config = dict(
    num_attention_heads=12,
    head_dim=32,
    norm='rmsnorm',
    norm_place='pre',
    norm_eps=1e-05,
    positions='learned',
    attn_scale=0.177,
    tie_word_embeddings=True,
    init_std_down=0.00154,
    init_out_by_depth=True,
    final_lr_fraction=0.0,
    dataset='wikipedia_en',
)
MLP neurons of a small language model. Each row is named by its layer, matrix (up: input weights) and neuron, and shows model dimensions 160-223. Each number is 128 + 32 x the weight over its row's rms, rounded and kept within 0 to 255.
A block is one neuron, or neurons of one layer that tend to fire together. After each block is what it responds to, as a language model described it from the Wikipedia text at the highest values.

L12.up297 [122 140 184 134 136 113 134 123 141  74  99 157 150 140 215 184  99 191 104 153  72  39  97  89 178  93 162 160  76 101 120 154 111 161 163 185 152 132 176 169 111 185  68  72 181 145 150 123 130 134 125 153  89 142 154 117 140 143 123 119 112 116  92 133]
Date-introducing "on". The preposition on before a date (held on, born on 27 November) and the month after it; also on/la/in pieces inside words like once, placing.

L18.up76 [ 40 137 141  98  99  89 132 133 107  67 166 110 155 125 139 129  71 174 109 163 101  99 149  74  65 157 154 139 133 108 163 194 159  93 113 125 129 165 108 134 138 174 157 125 157 122 100  68 108 170 175  84 103 127 135 149 159  74  70  72 138 119 130 117]
L18.up278 [108 102 157 101 147 102  98 170  87 127 124 147 172 134  92 196 103 120 116 134 125  78 101 111 111 164  76 130  93 166 191 178 106 125 125 146 179 110 200 153 148 174 100 125 101 103 130 129 112 109 116  91 108 100 121  92 105 162  80  93  68 113 165 133]
L18.up280 [111 117 211 160 153 143  95 123 109 139  74  58 123 182 122 172  95 105 128 116 103  57 112 103 120 146  97 118 130 102 174 186 152 122  85 155 158 180 165 165 138 165 112 101 133 145 120  96 116 103 171 144 117 148 146 151 122 167  78  88 116 140 168 220]
L18.up337 [138 154 197  74 130 103  94  94 129 122  42 146 149 185  95 138 174 136 113  82 103 113 102 175  67 203 100 122 159 114 155 127 143 147 121 143 134 119 152 158 116 229 107 144  86 131  90  98 128 119 172 147 136 146 129 149 103 155 125 105  91  86  99  71]
L18.up344 [136  94 117 121 155 103  58 173 146 133 166 113 120 144 107 151 107 120 143 156 182 142 141 187  96 173 101 130 153 134 159 158 126 141 157 140 185 108 157 110 125 121 136 118 128 106 159  77 141 183 164 161 107 124 158 146  59 101 152 116 121 198  97 127]
L18.up383 [125 117 147  85 174 144 141 127  96  89  76 110 131 181 136 124 133  92 138  85  97 121  86 154 129 136  54 177 106 137 131 176 140  95 168 178 151 117 156 128  98 104 143 100  97 130  62  87  65 136 110 108 119  89 130  58 140 137 116  91 148  84 132 121]
L18.up388 [106 119 105 140 114 129 127 116 136 173 102 124 157 116 169 243  39  60 115 171 114  98  89  81 141 148  56 110 101  85 170 163 126  73 143 137 144 147 185 106 153 133  66 103  78 106 191 104  90 151  85 121 109  90 164 102 106 129 131  83 131 107 128 178]
L18.up512 [130 179 106 122 144 128 115 148 104 212  90 116 114 125  76 169 115  98 115 111 133 127  65  82 108 176  94 199 148 109 111 126 115 125 136  85  96 126 122  84 121 124 123 113 146 184 148 142 115  91 166 173  68 163 144 130 119 171 138 148 138 169 180 133]
L18.up866 [138 123 124  99 122 101 129 123 154 154 118 146 111 145 115 204 127  79 103 139 111 154  75 121 106 181  74 178 209  66 153 138 138 159 138 108  97 120 163  98 110 118 129  91 158 192 129  87 109 120 138 149  39 115 166 126 117 162 165 114 111 125 148  99]
L18.up882 [141  88  69 134 104 125 105 131 153 115 121 133 150 154 104 219 147 117 129 146 109 126 141  95 104 121 134 125 131 121 196 194 171 106 131 148 168 108 203  98 138 133  64 196  98 165 154  76 154 170 119 152  70 139  74 103 119 169 152  84  95 158 141 171]
L18.up927 [114 158 136 146  59  88 147 103 116 129  36 108 195 135  93 147  57 157 173 133 132  86 155 144  72 135  64 163 169 133  87 151 155 113 103  91 117 123 198  89 114 141 159 121 116 124 166 121 124  89 201 115 115 135 190  89 136 162 142 172 130 118 155 158]
L18.up977 [157 108 130  96  72 171  68 110 127  65 110 177 177 179 108 225 113 133 125 138 118  73 136 110 117 144  53 108  90 133 146 133  95 136 146  70 183 109 149 108 190 115  90  87 108 129  99 117 165 112 120 115  87  69 123 100 113 147 145  79 112 145 142 155]
L18.up1201 [100  97 190 145 140 112 101 174 129  98 125 101 138 183  91 150  69 113 129 131  99 103 133 176  91 195  94 149  90 143 151 143 111  88 105 143 139 122 145 146  73 128 120 106 111 136 106  85  79  97 156 168 131  65 110 110  86 131 132 129 137 112 109 156]
L18.up1364 [130  99 126  81 140 117 108 139 176 118 116 107  91 114 138 218 119  81  74  78 103  82 161 122 122 138 114 113 113 175 187 168 176  61 144 107 170 126 196 137 114 169 145 115  76 168 156  60 166 168 160 103 113 157 147 143 162 128  64  62  59 154 132 152]
L18.up1395 [130 149 122 133 120  91 110 140  98 189 141  90  87 187 140 171 152 173 143 106 135 122  67 107 105 173 102 160 135 163 114 140 143 165 156 122 163 175 187  69 161 104 156  84 177 169 151 128  82 110 112 153 109  79 119  97 103 123 101  66 152 141 122 126]
L18.up1431 [102 160 145 149 115 117 132 147 114 197 122 115 126 132  69 138 117 102 152 140 116 123  70  94 109 181 100 164 127 124 118 102 141 130 146 127 113 146 115 122 143 160 162 131 155 160 166 140  92  91 159 127  68 100 152 138 117 163 162 114 138  96 150 122]
Number-internal separators. Separators and prefixes inside multi-part numbers that signal more digits follow: thousands commas in vote tables and census counts (117,491), decimal points, time colons (4:40), "19" year starts, $ signs, and coordinate primes.

L18.up2 [150 111 141 150 130  89  97 190 147 133 105 100 176 195 137 147 143 122 167 144 116 168  53 133 104 155 138 130 148 173 119 122 112 140 162 142 155 117 127  94  97 133  55 160  78 123 106 116 125  77 120 123  81 220 161 131 146 108 139  93 119  96 145 158]
L18.up100 [182 160 109  77 140 141  94 156 129 119  76 187 123 124 129 156 148 147  86 153  94  91 118 145 126 110 122 141 147 103 168 143 115 124 123 108  88  97 108 124 121 150 100 139  42 128 124 159 131  79  92 248 101 164  87 152 120 147 147  28  88 110 143 173]
L18.up122 [143  82 104 124 154 119 132 117 139 125  72 104 161 127 107 137 162 129 144 120 150  99 121  87  39  86 144 107 105 114 113 152 142 127  93 137 129 133 149 138 166 176 120 188 111 128 153 137 144 109 113 139  87 109 131 129 142 118 139  74 137 118 106 168]
L18.up188 [127  86  84 148  92 140 114 156 111 132 123 157  95 170 120 165 136 168 117 133  80 168 107 175  85 119  94  91 103 118 158 102  78 120 124 136 147  73 143 107 163 106  71 130 129 138 127 164  69 136  94 139 163 154  87 167 108 104 115  87 164 113 116 159]
L18.up205 [160 138  84 163 158 106 170 147  63  91 150 172 193 121 151 148 101 114 138 141 161 110  92 127 199  88 129 122 103 121 150 206 143 127  96 121 222 165 136 128 124 107  93 152 155 111 115  85 146 155 136 112 126 169 120 154  98 165 161 121 137 115 136 185]
L18.up220 [177  69  47 116 101 127 184 140 122 153 123 109 125 147 146 118 125 161 131 149 121  53 110 144 110 114  76 136 128 150 122 118 101  91 119 125  87 142 157 123 159 158 101  25 107 154 129  61 176  84 101 117 190 125 160 161 136  93 156  61  91  82 133 132]
L18.up276 [197  69 130 127  70  90 116 180 156 108 150 132 118 164 107 161 159 128  76 178 113 161 132 172 139 117 128 147 120 119 193 116 140  92  85 104 134 133 123 136 122 162 132  88  73 142  59 141 149 118  60 107 118 149  48 157 132 116 130 107  73 119  90 120]
L18.up293 [148 131  28 112 130 105  74 121 148 130  92 179 121 116 114 143 110 141 148 143 115 126  98 125  78  92 119 131 106 119 120 150 148 119 107 131 122 136 134 141 114 160  51 133 120  97 113  87 207 143 154 156  74 154 104 147 101  61 130 145 202 144 116  83]
L18.up496 [ 73 140 116 182  86 182 154 140 125 106 182 158 110 139 113 173 110 115 181 165 101  92 134 119 135 108 140 178 101 120  74 152 168 110  94 168 112 100 134 147 168 161 130  76 172 181  62  81 126 111  82 125 133 151 127 142 103 141 152  77  70 150 202 198]
L18.up514 [142 108 140 141 145 134  91 179 194 124  79 118  84 123 157 157 124 159 108 105  39 150 110 135 111 194 165  73 147 179 154 142 147 129 104 152 106 105 117  82 173 126  65 140  81 147 123 168  80 126 148  62  52 132 143 151  76 133 134  88  65 136 116  76]
L18.up722 [122 154 128 143 104 143 103 188 134 130  66 121  27 143 137 112 157 104 140 189 109 123  91 159 155 152 164 112 132 124 136 141 138 113 143 125  92 152 180 161 121 167 178 115 125 123 117 122  64  91 124 130 118  67  70 120 122 140 111  64 145 118  40 161]
L18.up857 [173 130 152 128 103  68 133 211 115  78 126 133 140  83 160 144 132 120  88 110  82 147 144 175  37 153 136 110 129 167 116 167 105 154 120 123 138 113 128  49 120 174  58 148 129 114 102 151 153 126 115 183 172 131 142 115 125 150 210 107 112 161  77 115]
L18.up1100 [158  45 102 144  85 117 124 166 129 116  40 128 136  95 139 148 142 158  96  75 109 105 151 114 116  91 122 105  94 114  82 139 120 109 157  73 140 161 147  77 138 163 139 126 154 169 151  79 115 186 108 132 153 131 118 163 138 102  63  99 100 124 130 164]
L18.up1120 [ 87  63  67 129 137  67 180 182 160 172 126 113  93 150 165 170 108 112 125 164 116 146  88 179  87 128 126 133 152 169 161 149 120 141 153 158 151  84 122 116  59 200 160 205 125 131 147 155 104 105 112 105 163 143 186 163 193 113 179 151 118 137 120 140]
L18.up1125 [131 150 123 126 112  82 153 144 129 100 128 135 135  87 127 136 167 142 114 171 182 138 139 170  85 163  97 139  90 130 187 144 188 120 135 151 120 150  81 155 138 192  86  99 101 163 147  74 118 193 167 130 139 125 172 169 124 120 137 102 113 218 126 186]
L18.up1458 [180 111  55 139  97 127 123 166 108 119  69  92 136 122 164 154 136 173 205 119 113 109 129 132 130 144  70  82 170 104 112 148  72 105 166 105 123 104 155 111 123 142 121 151  43 157 121 108 111 133 119 175 172 112 173 176 109 164 111  91  93 140 105 148]
Repeated-sequence copying. Tokens mid-way through a name or phrase seen earlier in the text, such as Pender|ec|ki, El|ler|by, Ta|kealot, plus positions in repeated table or list rows.

L6.up93 [172 115 139  97  95 158 234 105 139  64 127 133 126 169 162 155 127 123 103 127 161 131 119 161 158  96 102 123  34  82 162 118 112 176 164 128 153 182 109 135  80  97 104 103 146 161  87 128 111 151 122  96 157  98  91 141  86 151 109 133  69 128 139 137]
L6.up176 [153  77 151 159  79 139 147 148 126  85  65 173 193 111 122 141 106 162 137  75 116 141 165 204 131 110 139 118 174 127 151 116  93 165 181 123 138 143 143 155 102 146  64 126 191 174 109 145  64 122 139 171 178 162 132 134 169 127 152  63 119 107  86 157]
L6.up307 [136 126  95 152 116  96  81 138 140  58  59 199 160 142  97 171 124 132  96  49 136 160 160 113 131 125 143 153 122 140 165 153 152 109 159 104 145 142 164 160  85  74  90 124 151 111 145  56 149 209 167 142 133 124 104 158 160 100 136 108  95 109 123 126]
L6.up1237 [ 95  93 172 160  95  69 150 166 150 110  92 137 137 134 184 153 146 114 116  18 108 143 134 151 160 116 130  87 167 176 104 124 102 141 123  41 158 144 157 142  74 125  89 175 103 163  85 129 160 112 113 100 102 130 146 122 100 106 119 137  65 101  85 193]
Mid-word fragments. Word-piece tokens inside longer multi-piece words, usually before a suffix, as in exclu-s-ively, beli-e-ve, pro-duc-ed, indivi-d-ually.

L12.up1459 [120 144 151  78 120 113 115 124 121  75 111 126  89 164 158 153 149  89 139  77 172 151 106 155 140 128 145 144 117 166 154 116 126 130 131  40 118 119 149 225 128  99 143  47 177 148 125 106  73 160 130 155  81 117 139 129 172  88 138 133 138 107  79 147]
Main verb stems. Fires on a verb stem right after a sentence's subject, just before its ending (-ed, -s), e.g. develop|ed, appear|s, continu|ed.

L12.up1525 [108 146 117 129 114  99 141 164  91 144 147  90 168 142 105 194 149 106  91  98 143 125 158 160  89 183  84 119 127 145 153 117 168  67 168 126 133  98 209 129 116 179  69 106 147 159 152 125 115  76 105  98 183 126  63 104 135 189 124 132  75 140 101 140]
Separators inside numbers. Thousands commas and decimal points inside numbers (1,230; 93.26222), plus opening parentheses before unit conversions in stats tables and census text; also word-initial im.

L18.up25 [144 138 116 117 103 140 129 126  97 123 165 102 155 152 125 218 167 136  53 144  99 131 157 107  90  58 143 115  87  82 128 185 133 156 149 121 147  99 186 154 127 101  98 122 111  98 150 106 133 114 133 123 123 159 129 137 143 104 125  97 159 141 153 119]
L18.up32 [ 82 135  94 153 177  98 119  59 117 180 110 158 176 137  77 145 111 185  93 158  94 126 113  32 134 151 100 178 126 113 143 124 108 177 134  52 119 124 151 137 130 117 113 110 113 112 147 142 143  66 162 105  78  72 166 141 122 154 143 172 177  73  83 148]
L18.up157 [148  87 107 122 165 124 124 131 192  62 123  86 158 105 159 211 118 164 149 166  44 108 133  87  35 130 106 110 109 164 154 186 121  94 103 131 161 160 171  81 130 107 156 161 152 109 128 119 122 150  93  84  92 121 142 118 135 126 153 127 110 246 155 119]
L18.up210 [128 173 122  94 149 144  75 133  96 131 148 171 125 138 194 131 123 107 122 121  95 183  94 111  78 122  80 140  91 159 107 160 138 108  77 137 145  92 159 110 142 153 105 116  73 172 143  96 143 133 109 148  94 156 147 144  78 140 113 109 167 114 120 101]
L18.up334 [112 134  74 120 156 163 118 116 118 162 169 112 116 145 146 147 111  91 106 106 103 168 102 152  74 117 103 168 104 129 156 144 154  90 122 161 166 133  95 117 214 144 111  77 162 118 149  89 160 153 117 192 103 187 112 159  97 142  79 156 172 173 112 211]
L18.up366 [136 149  79 106 109 126 115 107  63 134 114 151 157 134 127 137 148 107 110 195  67 119 140 144  74 191 148 107  95 135 117 155 178 113 141 136 125 104 131  52 162  87 106 112 111 133 170 105 132 123 103 196  98 162 171 155 100 106  97 189 164 111 120 132]
L18.up677 [119 142 121 111  84 126 155 139 126 152  63 103 115 140 130 159 124 142 142 120 130 124 111 100 141 160 111 149 122 200 157 149 118 160  92 149 137 168 139 111 191 211 121 149 156 103 168 127 114  66 126 166 145 135 165 153 104 129 164 125 167 133 152  87]
L18.up772 [139 117 136 129 138 151 118 183 172  99 103 180 150 137 129 150  72  91 125 159  91 160 132 124  67 102  88 114 143 153 102 147 143 117 110 139 184  98 105 143 157 169  72  96 110 112 162 149 127 146 124 154  82 126 158  98 159 142 102 141 133 186 147 162]
L18.up796 [168 108 208 115 123 134  66 110  88 128 126 131 138 147 161 173 104 103 207 146  98 125 118 154 125  96  33 123 129 152 128 170 123  51 161 125 114 129 187 190 127 140 116  71 115 100  89  97 138 136 128 123 144 153 219  85 172 154 151  76  90 171  89 131]
L18.up822 [131 116 135  93 115  67  99 131 100 137 120 122 165 146 149 143 130 137 162 156 108  57 122  72  79 140 116 127 122 127 122 137  95 128 169 132 112 135 161 107 163  59 118 153 153 162 130  82 161 171 153 127 156 113 116 146 120  94  95  81  93 193 110 143]
L18.up941 [217 158 149 135 148 101 118 117 124 127  84 153 216 154 172 121 156 108 132 128 134  20 149  70  92 131 141 196 114 145 127 161 148 154 151 132 118 140 103  82 130 198 101  85  99 129 126 111 124 118 150 103 168  74  62 131  53 163 187  90 182 165 126 100]
L18.up946 [ 97  90  98 123 114  68 128 175 159 153 115 135 164 153 119 152 110 179 145 167 134  53 132 135  81 163 157  47 115  90 149 164 126 142 101 160 112 106 184 131 140 120 116  68 166 119 160 116  88 198 137 110 118 127 110 141 154 100 146  78 116 117  92 117]
L18.up1002 [127 138 122 119 135  90 142 102 163 172 102 153 150 157 157 134  87  62 123 141 119 108 118 102 108 117 115 166 163 119 124 137 112 140 111 161 128 132 137 110 117 127  94  99 127 121 134 122  87  86 129 164 115 169  95 124 137 146 107  85 118 160  89 147]
L18.up1160 [145 130 103 126 109  95 118 124 139 145 139 164 134  96 133 102  89 113 106  70  75  69 113  99 136  62  64 145 133 143 116 133 128 120  93  91 143 114 150  60 104  98 125 154 181 106 190  87  77 111 142 129  70 156 108 140  99 114 134  90 149 138 188 111]
L18.up1176 [105 122 119 149 158  84  86 113 101 137 140 122 140 128 104 187 127 108 139 136 171  76 124 103 111 152 141 164 100  90  92 100 165 175 164  88 137 176 143 138 109 184 117  92 176 119 148 101 186  93 144 120 139  66 169  84 150  92 180 158 159 104 147  86]
L18.up1335 [144 102 160 117 142  98 158 180 152 181 109 119 156 135 148 120 116 127 125 148 127 114  88 102 135  61 103 152 123 117 124 152  57 132  83 171 156  98 145  81 104 140 106 136 110 118 188 106  84 111 113  97  96 139  72 162 122 109 151 129 115  94 146 127]
Token before a number. Separators and words right before an expected number: table pipes in sports stats, month names before a day (October 29), No., ×, than.

L6.up843 [190 169 181 152 168 116 110 121 123 136  61  67 175 164 176 134 147 109 103  98 115 109 101 106 126 149 125 100 202  65  98 168  87 182 125 138 128 186  89 129 162 136  99  90  93 108 147  82 107 146 151 177 143 159 156 200 166 138  85 163 112 176  91 154]
L6.up874 [175  78 142 127 104  91  85 135 126 140 161 156 187 142  82 151 106  99  86  93  93 141 114 150  85 107 119 153 135 111 176 138 170 132 150 179 137 182 179 168 124 172  99 110  90 127 121 168  59 137 174 127 149 133 105 115 152 217 123 115 110 140 119 117]
L6.up1217 [172  35 175 166 136  99 106 176 175 143  78 130 130 147 113 135 151 156 141 114 143 107 118 107  80 105 172 105 178  79 177 118 117  77 113 130  99 157 129 142 101 166 128  47 127 100 167 152  73 127  86 134 140 174 114 115 141 174  96 190 121 122 131 128]
L6.up1477 [197 100 163 119 112 146  76  95 139 145  75 177 151 129 151 113 115 126 153  90 140 128 150  87  98 118 154 134 204  87 167 195  71 109 187 120 121 144 156 144 138  96 105  74  97  57 157 117 108 128  86 156  73 160 107 150 156 171 127 132 134 119  91 161]
Mid-word name fragments. Second or middle word-piece inside proper names, mostly personal names and some places, such as And-er-son, Jo-rd-an, An-na-rita, Mass-ach-usetts.

L6.up558 [105 128 146 159 170  68 127 172 118  83  67 150 116 128 118 155 133 163 115 119  70 206 156 109  90 135 104 122 172 110  69 130  99 146 141 131 127 111 181 132 118 131 117 113 122 130 119 138 157 105 142 133 151 132 210 100  95 143  84 145  84 156 127 137]
L6.up737 [131 104  73 105 159 133 103 152 189 130 103 133 134 126  98 145  96 182 142  76 131 175 116 117  68 148  71  54 118 106 168 140 162 116 142 158 109 170 173 102 144 112 121 127 109 103 126 116 118 103 150 103 109 150 194 117 124 182 102 159 102  99 106 129]
L6.up940 [ 91 149 133 112 162 120 100  99 160  70 151 156 210 142 112 194 133 192 145  58 111 117 117 115 141 114 133  86 197 122 106 168  87 147 169 132 160 128 146 135 128 154 131 161 145 106 118 115 117 118 180  87 115 183 106 118 143 154  95  86 115  63 103 123]
L6.up981 [143 109 128 115 135  88 102 134  94  15 107 122 131 104 152 135 169 152 119 152 130 106 168 155 147 180 119  66  81 134 128 174 129 134 174 130  94 103 125 133 194 168 116 153  96  91 161  88  98  93 135  74 110 102 135 100  83 127  53  93  57 136 132 155]
Word-fragment continuations. Second piece of a word split after a short fragment, mainly s after Le (Leslie, Les, Lesbian), also il in failed; plus table pipes after numbers.

L18.up214 [158 137  92 129 146  81 193 125  80 120  60 119 143 199 149 106 159  73 157 126 143  89  91 118 176 142 129 134 185 137 111 139 158 117 114 126 158 142  72 133 127 163  94 111  87 114 134 121  73 119  99  76  82 146 144 109 187 179 126 137 131 154 158 105]
L18.up249 [111 157 124 120 133  86 118  96 137 142 115 109 127 129 192 182 131 172  49  75 156 145  78 152  78 179 110 136 148 162 130 121 135 164 110 109 146 100 144 168 130 115 145 139 165 202 120  98 195 151 147 123 117 111 146 115 140 131  92 156  72 105 136 151]
L18.up307 [117 120 109 104 143  58 102  86  94 168 145 141 143 117 162 170 126 123 116  71 100 131 186 144 141 122 104 144 148 122 168 154 138 100 141 118  99  96 150 175  86 111 103 143 132 166 127 144 100 149  79 158 145 187 112 172 100 113 112  52 102 140 115 160]
L18.up332 [153  89 133 115  80 133  97 143 103 132 159 155 134 172  93 138 140 170  92 119 157 143  42 103 145 137 172  77 133  76 131 154 143  95 168 109 160 148 138 128  96 124 125  40 165  76  82 148 103 117 142 172  86 138 131 145 168  91  88 130 201 136 121 121]
L18.up368 [126 131  77 115  97  95 179  88 153 115 114 115 162 174 201 127 130 109 162 144  65  89 163 153 137 105 159 183 142 125 109 150  96 134  63 110  84 142 167 107 170 136 179  95 108 102 119  70  79 114 125 137 153 111  91 140  95 190 129  99 131 121  58  93]
L18.up410 [133 120 168  87 116  58 132 128 160 177 106 119 159 173  89 150 180 161  98 121 130 145 134 164 112 173 146 200 151  89 143 178 192 104  81 106 151 154 116 140 165 123  69 148 157  81 145  98 150 149 130 150 170 113 108 142 121 137  91 141 101  55 144 122]
L18.up464 [ 91 131 170 100  93 108 153 155 142 130 109 147 131 130 121 127 139 127  89 177 111 110 159 110  72 129 150 104  85 147 172 121 115 133 130 158 159 156 133 110 132 111 158 144 155 101 142  76 108 116 143  91  75 116 173 153 124 116 160  88  88 167 156 128]
L18.up470 [115  82 114 147 145 115 111  66 124 186 144  93 100 145 107 125 100  97  86  76 116 132  81 127  77 211 112 101 157 137 124 129 138 153 140 113 125 109 172  81 187 133 113 144  89 122 123 110 103 160  69 143  68 124 126 101 195 134  96 144 127 168  63  93]
L18.up672 [145  98  99 106 141 135  95 154 111 166 139 183 120 159 143 123 146 115 152 142 133  96 169 146 104 128 147 141 119 138 137 125  57  99  94 133 135 104 178 134  87 126 138 161 219 139 112  62 129 154 117 124 134 145  91 134 118 161 108  58 133 121 150  77]
L18.up994 [134 122  95  81  88 116 139 108 107 156 111 132 140 174 143 186 132 155 107 128 111 117 145 185  58 168 151 123 149  95 122 158 171 162 136 173 188 106 148 182 110 115  64 144 124 154 136 125 201 142 112 158 121 144 136 177 117 106 141  93 144 145 114 138]
L18.up1003 [147 119 101 150  52  98 133 177 125 116 117 165 120 194 149 208 112  97 119  87  68 119 125 235 119 135 137 169 110 165 108 109 154 165  93 189 159 111 191 113 183 125 138 183 160 150 117 174  51 141  93 141 172 139  87  72 108 107 152 154 116 119 144  78]
L18.up1190 [163 131 123  94 102  91  97  71 141 105  83 121 137 101 170 150 163 120 120  79 173 152 132 123 171  85 159 123 128 105 153 182 107 162 128 151 202 173 172 116 160 116 140 129 148 122  96  27  92 113  43  91 174 176 149 112 139  95  76  80  98 198 105  78]
L18.up1327 [ 84 154 139 130 101  98 130 171  67 142  94 166 160 133 166 114 123 128 143 118 106 109  75 156  98 150  78 132 151  95  71 121 165 187 128 123 135  36 166 185 110 142 104 118 136 128  83 138 114 101 189 167 163  98 154 126 155  95 166 115 139 137 104 145]
L18.up1328 [127 148 144 125 123 157 154 132 160 103 134 182 100  87  47 133 117 131 126 173 185  55 139 160 174  77 142 134  96 208 125 101 124 123 161 123  96  99 140 105 174 176 168 124 136 138  67 110 174 126 148 120  99 124 144  81 106 180  93 139  97 134 130  85]
L18.up1470 [ 94 147  92 100  89 100 120 166 115 148  98 196  88 198 162 161 164 144  73 111 138 132  60 165 133 134 121 118 119 117 125 132 109 184 113 125 128 117 192 191 144 207 122  80 167 161 100 100 112 139  56 143 149 145 138 172 168  83 132 105  99 146 149 156]
L18.up1521 [ 81 192 150 113 137  70 129 176 131 148 130 113 112 147 159 142  48 114 157 111 118 107 136 188 151 157 137 163 119 164 102 141 153 134 137 153 110 127 169 195  71 112  99 133 189  95  79 134 133 130 156 116 178 165 136  91 187 107 142  88 135  86  95  99]
Verb stems before inflection. Verb stems or stem fragments in main-verb position, right before an -s/-ed ending is added, such as perform(s), appear(s), serve(d), meet(s).

L12.up500 [128 125 157 186 126  75 155 197 170 126 102 147 174 184 177 156 119 124 117 153 106  72  98 165 171 131 152 171 161 142 159 192  54 131  89  96 143 102 207 101 192 166  74 103 103 150 131 175  92 151 132 122 163 111 177 148 110 175 115 199 102 135 110 213]
Mid-word fragments. Middle pieces of words split into several tokens, often names or foreign terms, such as Os-tro-goth, Da-u-ghter, SM-li-ig-a, and the first half of 鈴.

L6.up894 [114 138 138 125 115  51 166  74 128  89 132 142 125 112 154 127 129 202  57 149 147 127 124 105  67 136  73 102 109 142  99 166 160 147 164  99 100  82 160 145 160 143 128 129 127 192 165  94 136 104 142 130 131 137 108 136 154 101  76 132 128 137 128 172]
L6.up1044 [176  57 125 108 140 117 128  73  98 119 122 120 150 112 157 173 100 116  87 131 141  97  66 185  79 189 126 144 145 110 178 200 112 126 170 136 160 105 111 104 173 120 142 120  79  95 153 117  88  96  84 122 120 155 162 125 140 124 115 107  38 159 146 212]
L6.up1312 [150  99 182 101 151 133  87 118 103  31 144 121 125 147 104 203  92 109 104  96  60 108 121 165 112 122 126 109 101  94 208 191 155 100 176 123 143 117 112 129 170  96  64  81 175 142 127 124 133 129 157 114 125 106 114 143 108 126 108  67 109 134  77 174]
L6.up1362 [127 153 107 105 198  95 139 134  68 128 151  68 136  91 114 133 152  82  76 106 100  76 133 175 150 107 156 108 104 171 136 195  98 127  82 110 115 128 140 107  94  91  60 123  64 148 164 118 164 147 187  92 138 123 147 136 135 108 117  86 148 137 107 113]
Mid-number and mid-word pieces. Digit chunks inside numbers, strongest on the seconds field of map coordinates (55°44′14″N), plus mid-word fragments like Go-ver-nor, Prin-ci-ples.